Part of a small language model's weights: MLP 1536 SwiGLU, a variant of Adam for these matrices.
MLP neurons of a small language model. Each row is named by its layer, matrix (gate and up: input weights) and neuron, and shows model dimensions 16-207. Each number is 128 + 24 x the weight over its row's rms, rounded and kept within 0 to 255. Numbers have three digits each. A neuron's up and down rows have the sign that makes its largest values positive.
After each neuron's rows, "fires after" lists the tokens most often just before its 100 highest values on Wikipedia text that the model never trained on; "fires in" lists the words (lower case) most often at its 100 highest values on Wikipedia text that the model never trained on. A number after a token or word is its count.

L2.gate135:160138162159162155133110166143147140132167143144080099102164070178147135139107100136117109142122124040150110121086089133154101088167090128162132101113122103105108133127157113167118110133132149136127156117146126142142079122136107129102155134104133128134143196113105124140159152071119109128124139138162121146127127109173124127110106151139134147127145108136102150166098145112094102075129160129158109130108142129109181117139143133151163135137156139110122137144112112107145111114181111088136138107139133122141164120142109159135125145092100097166131081117163152150112096134141155133
L2.up135:115145168105116117112168134139150145134137135145147140156117156179112129104137123134107169131131160138110100112092118076102107177133107148147146151094074112108162080163142157098101127150135142131112169127113137138075102079112140104086151115114104148156160127141139140119144104141124107135140160097161167139134107134131143113101147136093124112139096127084147135119152171115115119130101139091132119166125109108124116146145100115134151163144126113152081143192150121115131103174134131083131150112166149110143135149129140085127137150129131132110109133101152130124107123161115128137
fires after: " |" 87
fires in: "0" 87, "appeared" 4

L2.gate777:155120126110142144141116093153183147113121102143142140107132112100160115162137146083102135152125138157118118120086128118163121137135132078117145147156120166135095139205162110123138132127097169144115126133158123169112113140133120195126194162124182111103129113151064169154124146129110099099137132116136094143163099118110098137164090151157160166115162120161120153132095102125042161128130171161160135109118147091103131134109184135135117169115117099134115152133110140128078153150139124093103093147113131130115138095135142157113157106097106101119140098155121136187134111107127125123
L2.up777:104105127122130136158097117129092123154140167156122105105141159120108145127111141127154117102169169116114134135087128139082100136139130144128124145071149095117144073065136125142170125114111092100170154115157118095144115111181133110169115136131089135155144125093156113122123146131117171119119145119142115112111153127114152115111142140130114103153128114108124081129154146156153126133098086179093146146127125089127151100140061083160111129146175161162148131084068119131139117102128123109161134095141164111122089162137074121101107124105147146114113127117141104118125097151137112100
fires after: " |" 45, "'," 6, ":" 5
fires in: "39" 14, "40" 13, "56" 8, "58" 5, "59" 5, "47" 5

L2.gate645:111072140137137132141159139128141140147107144134150060103133142110143113137127159144098132117156128091119136117109159123139129107094150140155134145107102127141107157141146126104107118130104147144161133079137105131098134153130089118140089116098173114157131166140110150087173125115181124114116155177136170141114135139115099127161120138170141118150104126155118125129147152095119145152119145143155105139114129157145122137136169122105074113119157092057136156085155083150124107119148155105098155096157152139107125169135156085173166149117128139147157140088127160169079105153171143111
L2.up645:101121123082146104129125191155127162116091110109117132143086163079100105155138125153116103170140148123127123123146159095146089111114138136148100126134072112093143105122167148109101145133117186117107093153100095124108138095109124121088114162105107187134137115157101138122152104149134129138145135103152122154092123114116167135126177119156099104125166128161102146100147149121122158117137109101177150140133106108115134115133137110124142130130133161097112152110145166111141147082106120140105108119150136134122167140116147118121155150107144118082191135106124129133156138145110125124
fires after: " |" 71, "|" 6
fires in: "1" 87

L2.gate71:099112120128172114193121135160188153101171064144088139113130102114114124113137160098135172130119108135124111096141117109106093096117081119093090148122106135116144121096132183154125097133112086140132123130134149128122167104142126104154156168110152136157146151086097099118130130142108082093151105154150153101098150144131152150115133071161153174181157141153144156149085134154110107104067112148150142157157148129136152145134113102132150118107099112123136139131080099100124152151161138064078126112163086131134123168151130147106139107088146140100130141167125124160169129124116114131
L2.up71:121139138148114145138099110121187051126122116164122152125142115153137172129146176106135135137118089155122121163112131141162124101134096119149136131116126151123147130119092167160131128115069138176101163134127146077131136136149090168138158177124124130159136103109110088095121109131136100152134146162118112134149113148098141134113138118173159173145144118122175138141153115164109171122101108177097097128166098140106154155144154141134115162125099170138154118139119148123124134105140133131114116145116127170139125139148121149093133101127129086145134112126087085156134120150065121125
fires after: " |" 41, ":" 12, "|" 4, " the" 4
fires in: "39" 17, "38" 15, "36" 10, "49" 10, "48" 5, "37" 5

L2.gate46:140101126147096130117107121144142138110165100142153104141133171140102114104141130134150123140145155119131125101135149121157154145145137109143121163138126098102129151141131115156132156108088108156101135138095123174131179133124090132099098052116114132125091149099142154095102112116095143099134088163118152125118117119133162112141154160087108101123164136150139110117102141131124143109117084138117127114139082119107125150087122168126151099135114167117052114099122072155167133060132139086139123123104120151151160141119118088176117177133141157105130150112148180133141112118131119118
L2.up46:087122144140149123115135170128175141090131108123149110131169138129084120135146123166138114147138087069159111116136152126142132165144153116135133155121112088144133095155152134103108121114079171125097082150129141144111180088094145143148087111101126180120126127158107180123113126135126197112157097085125105123142081124121131173142083174139143121116111128164140098112126232149121163134130139165133154135132130165073133136122166136133111143108129113100127124120100135141125104145107092146158152113097129146131130146119112107147152150117121097140118154124135145170147130142144135109
fires after: " |" 61, "|" 10, " War" 4
fires in: "2" 81, "ii" 19

L2.gate49:132090152128133087143129122100156076125145078137126082113107162140141128142148107152101119143108145153132140128132083133093169112148155098136083102109088113144110108125132144143103157105104147116142114114162118105083107138138111157124122096137106152122140133127138192145109120114152129096167093149150127145132073149167178127105138100116123140148151101099109151115093110107137121125093118131110111120141095116076168157130114147127104088123152126144156092135125117140122141164187119074159134074125112114163147108147101105122117120097118113134138156155091110064121146140152117116
L2.up49:141117156200113137118099116120137087138110108165088105092085093170161140157152155138105115120126125101147112133136135122101124124124141111134066131123102096092105174172100104121108114136116107151097148128129120079093088110134144085095120112099128156152110134161146195122133104110151153136175126117104149161111141151112153102125151175103146131109110105159143148170098130103162085130124100178085085114103069148144130168133121139139105132082126091128171112117118128129130155109091094127091142093152143144146140139168108108107131139113150115162134179128103096111162129145136138161
fires after: "." 81, "\n" 7
fires in: "it" 93, "she" 5

L5.gate1168:090133148114163105108127144141148127099132111113082105095141137158141112103131117146140170143109128118148068104098124125159148146132127126135116089132152167144109093114127143128169111096127144121099177090182131122144140129104103161125157142069107127133096193080109168174134108124108141108132139100117087123144109132159120144119130126124141112162144174120137130117076120137103145097092128144193109126112131144104164168071134151136160111083126092113125093115101113113126106157140143123127172134160146119158140125145159149154124110098104149111134171121154109105145147115143120121
L5.up1168:133133135099140121091125095098127111111155123110158085107155112149132124151096106116181154158126136122153094152136121140147143138194133138117135098138142133104140142103136143133150161157113149127074121095176149146105110164105132126144141120099148109125149131137130131143118130105148111076127159200107140142138155174150116160169118148107101113129133141097162111158150121154154135098133145118112163134122147136105122169136138151179098142121122100152130125140126168126095127166123139118129127142148152162095132169100147166135108084136144118140154105146151066137090130134144115119
fires after: " |" 44, "|" 21, "-" 7
fires in: "0" 28, "mf" 10, "loss" 10, "party" 6

L2.gate1288:163153129124108131108158115119157101131082084138104122135125099124110145157120158091143117145110117133142131152095127149123155086167127076111140124108098140123110173118136139135112106075123137142121123125168127113098118136166136087120148134139113150109127113105127145110147086138143200118139101143159106143118144133055084112117113158167127092128111121100176129135139127094110169133112171134158129103122113131140127119142137161148186147132162083111160135124059130081119123133182124142151098125125121132136127083196091166132123128132132132125140143116169164119120082142144129156
L2.up1288:147168115155105154109169106123108102087114090117104124141154100103115157130135153096123141128123089135127139129114100151127163106138132106123122126135139142129099174119139149167112105113121144118136118129137128126118109135150121116127149104167133156124155101150102131086124105097118169124154085152149145099135130111070057120077113135143091102114119121140145158157088109110149119114128169101168136097126123127107129130124083148131131124157081115148167118179111159082096135115162141159148098153140142141092127105174141147135074122136156143140116118158166149138110116166179112123
fires after: "," 21, " in" 15, " and" 8, " |" 7, " of" 6, " (" 6
fires in: "china" 22, "japan" 22, "thailand" 8

L2.gate1047:135136132146127151116123152160131112155071151133131072102111150107097156153114104108098157090111137129112129086095149178192129086137139102142135139110140121084140101129169123104087151123092112101145104134094131080139128109119141114092122149099115176124134142152139130114113136125127157143169134098118171116103116111107108119111147153158131146115075104152127134135139136129117152152156157175146148127123112160105120111128187091124152095133131102148152158104125131139147111078110169109131101104142167133156121104153132156136130110100073094160111124140133130118171115169126115122
L2.up1047:129109116120144096077165132108097159110159141117132169113170141122130123134156135086143125106159139131135103091138123127081119168097115135129130146147119124158089167137092109166151113144161132142139110095145119123135131137137124119093095093128104110120120159098105146149099139154112076157101091167150107104133162128151160138125099152087114082127125136111161087135156114098151115138085149118128157131152148099095144150097116140151129172094140138126059102145123128117132142100113125127138185150107139125125119160114151079139114109109123112124129150137155118139134146110152096137
fires after: " |" 73, "|" 13, ";" 5
fires in: "4" 97

L2.gate1519:184134114113072117137100139118148108170134150162140133131113108167173142151118144096129114141132147069162122137129129151105133092105116147148091112151156133144141120186095109095141116142136132124132108088184129126089142105115157093100151104121124120126126154143143153111137139131149095159166133105155094135168096174146097132146120100115101183150137088083152110145108142109104077088121140137114093157113171104156071168130139131121168143139130185115106123163119114133115126128112139109159142158160119145101120131111101156100131113096140146143124113090091115105121130123104147143
L2.up1519:159113142104154104071150124140107131122149144118134121124170123179112102146137135125121152119105134116116118087073156107154138142127093134154142112186131106157161130153141119146137099139142115149130163115156126111130143146143156127110121165119144119130140139141116103119129146116119121127112140191113104123181164130140135091119091139127102139116147130086133141120134097094125082094135137167095129172147147100161122152104138151129132086125134173151141116113146091148074104181147140103142094157099104087136104118161100142124189114147134117138149098141111166113116181147091130108
fires after: "\n" 63, "." 30
fires in: "in" 90

L2.gate1066:144171169107122114147129097095145132135124112147105059164157106151095093116154147095117078107104132122140149148103128089116143177113143152122143095090089134145097118121121166142091138111111137094100155104139130095142138109079140146140096127132162114154111144135121157169145129107129119109093141115156106143143133104139117096130114116115152104109183110111168139177108110090139098126094128127166110133155141091105116175079147119138136133107136118139154143196141132102107158154165089117128123145175100113119125151144110100115147128093121146133148147124159126144140116139142134116
L2.up1066:103074094107092141133124099146115110146109086121192136131134136116135146141133098125129151138097100100137139194154143152151149124111149077095130077123108120142127136117157179093133135074131135135146085141147118159134122136156137130128104172156103155102171086102142128111122161121136116116135118086128129133134111162062131145159127171191117109109130159126140127107135118143086156123078102170168146097150108133119147138114180124104112105106110107101098111108096099144096107149154108136115129122102147101162137120132101103162151113155160123101141139113124143120151143139173110127
fires after: "." 54, "\n" 8, " of" 6, ":" 4
fires in: "this" 51, "these" 45

L2.gate1250:116112176153125120121144148138139174136106178130128111107143128160110102146147080092077138093137127094114120121094152126119130112131083119131118191109129145136107136155135158175114143145113114097110098143140095123127130120105115077112131142085152154162131144116169117141140138079133101099142127152139127144120119137133116149080131137129112094138127116127140124139147158116146126168144184109132127122132096136113133150108133115160100128128155130123121169106143096108154150119145094118145169115165094119119115142108164105190166131134118143112130152097116145156143102100168107116
L2.up1250:144071163131152174127122174154086187164110174137141122093084169177104093150153141100124133124146139124138157110111145111149125143110096150154118148085086115131166122156095139107135108131102141149102161169104114129142122099106102126111127102121136155151162137086082127148107107120105107175114150181127105114101172132131141091115152158121120123111108153157129091123155167157122092083106117117111169191129110116143127172111136122095151100128131155139127147102127130135154136125132128068151126142112144116126133131148107125134097124108153133149075150147124129162101114122117179149
fires after: " |" 71, ";" 12, "|" 6
fires in: "0" 43, "6" 39, "3" 5

L4.gate935:093091130146120135094166116107104115141154112159138127129137148117134130124135135150119155109138164162095113138104117151104131106106101145123160178095136121104130108152131162130095153141157173127142090139091109124082121123129167141106126119102109146085126158127132157075116138135130115109125136153121119165115091140117135099157157110123135128167114121165141122147188156114127127165134109127114147162166106118147087171141078112164119134099153128123147120102103105120103164106077117097099108161160160160117167098171119070117153150137136107134124123104130139146122086090143098101
L4.up935:159125128116133171112184117136118124128126094165138095152138158171156114103114152103124124157159131149149081123127120120165111112099098138124144136138082159135129097144142126087104145109121178148056096176134105129112094107105126107110137096132124087125171126130078100152099188100087105162071123144136127115111124144151114153134109157138100075130152111127101136158132123128111147132145129106142169157105107147179153121091118129163120189126120122104116112155129118110135131081106114116135130118129131119080124105129109138137127099114119135145117103141173135166115109137119111107
fires after: " |" 56, ";" 25
fires in: "1" 52, "0" 28, "first" 5

L4.gate173:119149158116185117118059124095106131146115127148139120066118122146115151080163115105092128140118099138088110090142166139146094098164063080109117163138101111120105145117079110139098103168142129121138159100121152086125181084113124130102142110098104151096128178131119148116106125160102145129114118153118116132117126179144165108116088123135135172162126112119132155105126132112157087116084118123133100122104130152140139159122106126144159126143140157137178152126098092112146107164128123085143165112148114135134118106147114138099125125108188117129091157111162140090108157098096123117
L4.up173:118103116092161118099106130125128120127124156163144107116103096154143171100134166163136108090115111137104164170138163125107109117153136123101120135117120102142135101101115141103087124159096131095119121087080122119146101145118133079154150099127140167082134175142121170115129108129121147159136124134111133088103117127172104157145105090125125125141104133068119125100122127115123152136065111131124092135081144137171146152124147121124117131146109117115159145067115139118178110140092140136158128091131113115078124107129104124112150144128101109134122185108151094072092138116157103177
fires after: "." 51, "\n" 7, " D" 5, " \"" 4
fires in: "it" 80, "gujarati" 5

L9.gate682:136108150123108143119119098122135158176161144079121141162130128110143107132145128142075140132106135064129144104127091118108136130102086164140108077071082095139121114158137130164147130161131176097136125105104117133114147116087103093130115095091148143142168175130130100151165115095122155128129105116145082135089158143151120146110141150150139106143132124125114145125154088126118124090105122167145110141138110102121114124122111097156122152157120137148133092113092112090066148147122129149130145148168148163136106113167135153129136108155086137165124104135135137138130138162192121147
L9.up682:102102134170099104123154176120080148170132143140125125161124156132153125126107129120113155091089084132141122130116117108110129142131121127178159159144168096114115131133151147165134172135096130122079125150170111101113144145150114103181126131112131091118086159116104083136119142101145112129126099127134092127153140123154125107127116142141135071112124132146141121113150114116130110142097134120100167161108131109120124138128182120147134123133067166154090113136145152126176141151107104133179146116137109133098103091159112125126126092097113147139143110132125136098120125125149135131
fires after: " |" 66
fires in: "2" 30, "1" 16, "3" 11, "of" 5, "4" 5

L2.gate37:117153132101120110121146151168090170138126078164098091100096139156093157146094124091197113084114129125134088159107128147109107122141143149176106154102117157095151093135109190118119116136158125139159110139115114180147129117153123100150136169131148118096136122077152138150144119132133096120166141139134117138120147120145163156130149144112111132129139136145093166110091107127091124123064112169168092151129121091156131146152137115153128160148132122097112124132085070114102115123157081128165109153119142124128140097106126130106179138100125142133137166065117138124083151093123121170
L2.up37:122118110148153120138118128133141134136095123125123151121093153160160130099162115128147146144112078088117116136098134120108163100103152144098163131161154112123144106130115150154142135175096169107122144131183124141103138110088158112127076105071135117157084179130116136128136074072134120102184131120141109088129137099117126080126143122109130125137147142159087131104091114115111126152168122125121117142129109175138124138124128112177168112123116163125089122065152148112086088148190125110093173101153149123152112116124123134175131104132161160154144127083122117127116105091165132147
fires after: " |" 50, " the" 7, ")" 6, "|" 6
fires in: "0" 60, "is" 9, "majority" 5

L2.gate346:156127150120150124172097126127129103112154100138112105117097122143161142118146135144075102133130152146179169132139110096133081117125086119090088126129118115132128142119097129125102143125133081158101164154153098123110112095119127163093147124122138196174144155100156132121130183145140148120133131122142067167145119118156096104103171119118125127147186138134153160123119101096129113167117135155138102151137107168121115119093107146125130191178142109159126142141109095129100142127157109103094168112151116128173141126093097096111100119139123103114155119109132116138157097124150132157
L2.up346:177101140138094120139095185152161093123118092107132099093123143110166137116122139115126110122095145153176171117145152129130148142115133163102106074163120126144139144133117128128146093134143072143103114152139134125129141109126138131126105124182136134170111092084164133142151136135147140115130106095141096130160087069140118133106154165127134100161157151124102132117101053100097075145144118149109088141134117169118135122126106127167162142134114105129093132137155088140098139133165140117120135131133117125136126114136127107138116143121126133117133112138115092113105124132176105158
fires after: "\n" 33, "." 24, " \"" 5
fires in: "he" 29, "she" 17, "this" 13, "les" 5, "there" 5, "it" 5

L2.gate1005:141148081117122110111128148088178136191126137116126074121127145116127119121125130122169136111073156155111150132078133075169110096089115129119120100129172072132116144140130156117141145106137132149161125107149122146097112130123134150088087114152084156138122157114166133151145137100117127091147132144123163135123147134078093129081098127138103134151125111055117131117154176085112130130122136130128152089109185136107149079101120117154160112107132100121131158121163076128150128162168096099135138113180127117144098094113153159123094099131149102144127134122063104128109128137128124119
L2.up1005:112084156151127088122199158112162137147126125146150119115129121126077179120133144114139146092131119081159121115106135124122144114162127083116123118103139127133140134146174146083115149133128147139157149152141136152142155108118148150134134121120149118124124144154129119139154163077152119103094106117179103091162126104118132105089141112156106091116084127133141110138152146092106085172065117073163120102127177122144116137126110101147106152099136096085169166096131162125123107156131132139112110121135080126121115164125126129135130155093119118117096145162156137092141123163096114152
fires after: " |" 77
fires in: "0" 78, "goals" 13

L2.gate1052:167148114131112118127142120120137120117116092144111101118150124173158117116116157135121149100090135162109184166152120124153138112103151148097154154118145132176115151141102110150124104166147154119144143150120138147171115195163088135155115078197131090085103158100145147096175131138138122122149110175117109154150126122127153118099101149117137159146139102119119132161164096128183101120143120129130129167153125140134123143084129093151129103114113140133116134116086143136091165117119122137129103114146159111085066137125088099149112143082139125122133122166142128155135143127142130117
L2.up1052:165117084106162133104142116136158130161082114136117125110100134149151153113100103159103088138133168154137113138088116118125150125171162155085112136109164124157125079091135068128147141117141084108114139113090149133130125157081153131149138117130094147099152119124162177142127117143111141123148121150128112126156116101114124092142131116106135107147173091151143119138092129127133087140138091159109136124155124136107128160120128131146174147158116135125148144109105120155121099152103103129143109107101167133129124119143092104152133131141173111161109153122139076125160147172132151130
fires after: "\n" 34, "." 33, " |" 4
fires in: "on" 60, "at" 17, "onitsha" 5

L2.gate1343:122174102141161134140119136083151163105141119138168097148082143125134110115156127130097137088106117133096120117136113128121188153088144172137164124112159130097125097137100155123113109090122152144120146113089129193131163117124111142114158149064148141163161137111133150148150136134129161131166141096155106147145093154130112099102154166115107110126133092095109099103133124108141091143179131137113093149172163101119095117130148126152110155110160131128090136103128110133157137105147144119168119160084129138113181118122153097125173133161119136171137172114099136165188086074106117149
L2.up1343:121111133126146105134128084126106118113139119160138117105120136132136145081151160091113159111134125136133128152113109150149178135090127166150164121146171079086093124109156154131140138131155101146107117118129095174120154165056130152132121112136093096157131112099129097145106078125103116170177119113129143087135137104111140139127153119144123150141129118117107092104130161149132065096103093135124087106156120143111087120139160154102144153152081116117120119113147105143153130151119149130167151152137114109143149114143162117109175154103139155130141121180096128179123100121129104112
fires after: " |" 55, "|" 15, "." 15, ":" 4
fires in: "5" 77, "6" 16

L2.gate217:081090087124141127104121179116159114103156089125108144143125146150119108092113145114162143135124110158121094166147140156152133142092158109104117122091093129129084127141128092157132184116134102135090121125120107145158128111134059123159106151153167138149119163136160192132140133112147107148143135160137121126100108143138139122100122152110154183122148166107085114143140082106136131163145133142124150143142128112129121172108141126150152135137093099113148112117120145127102165114130131141136143110117140121118177128126144116132168105133174154145142147117134074153113139128162100116
L2.up217:124088111156141111143143131087171130105137110147114133107097136137114116121102144107128131131129099144147109146117159116131093116116166095130100114065128168132112135140144120184111121123124116132095106118138090144148085118117067146152118154120124116123116175170156181137139118109158083110163176116158131138088115141137153107117141158132184170121150136107107135141135086126120154155141128138106125135142129080132129171118130131162157133127134103127138080078088167129071144084149119116111134155135151141121141087127154109158106100134142122157143135141111092128140145106143080170
fires after: " the" 27, " in" 11, " of" 10, ":" 6, " and" 4
fires in: "eastern" 29, "western" 22, "southern" 13, "northern" 13, "modern" 5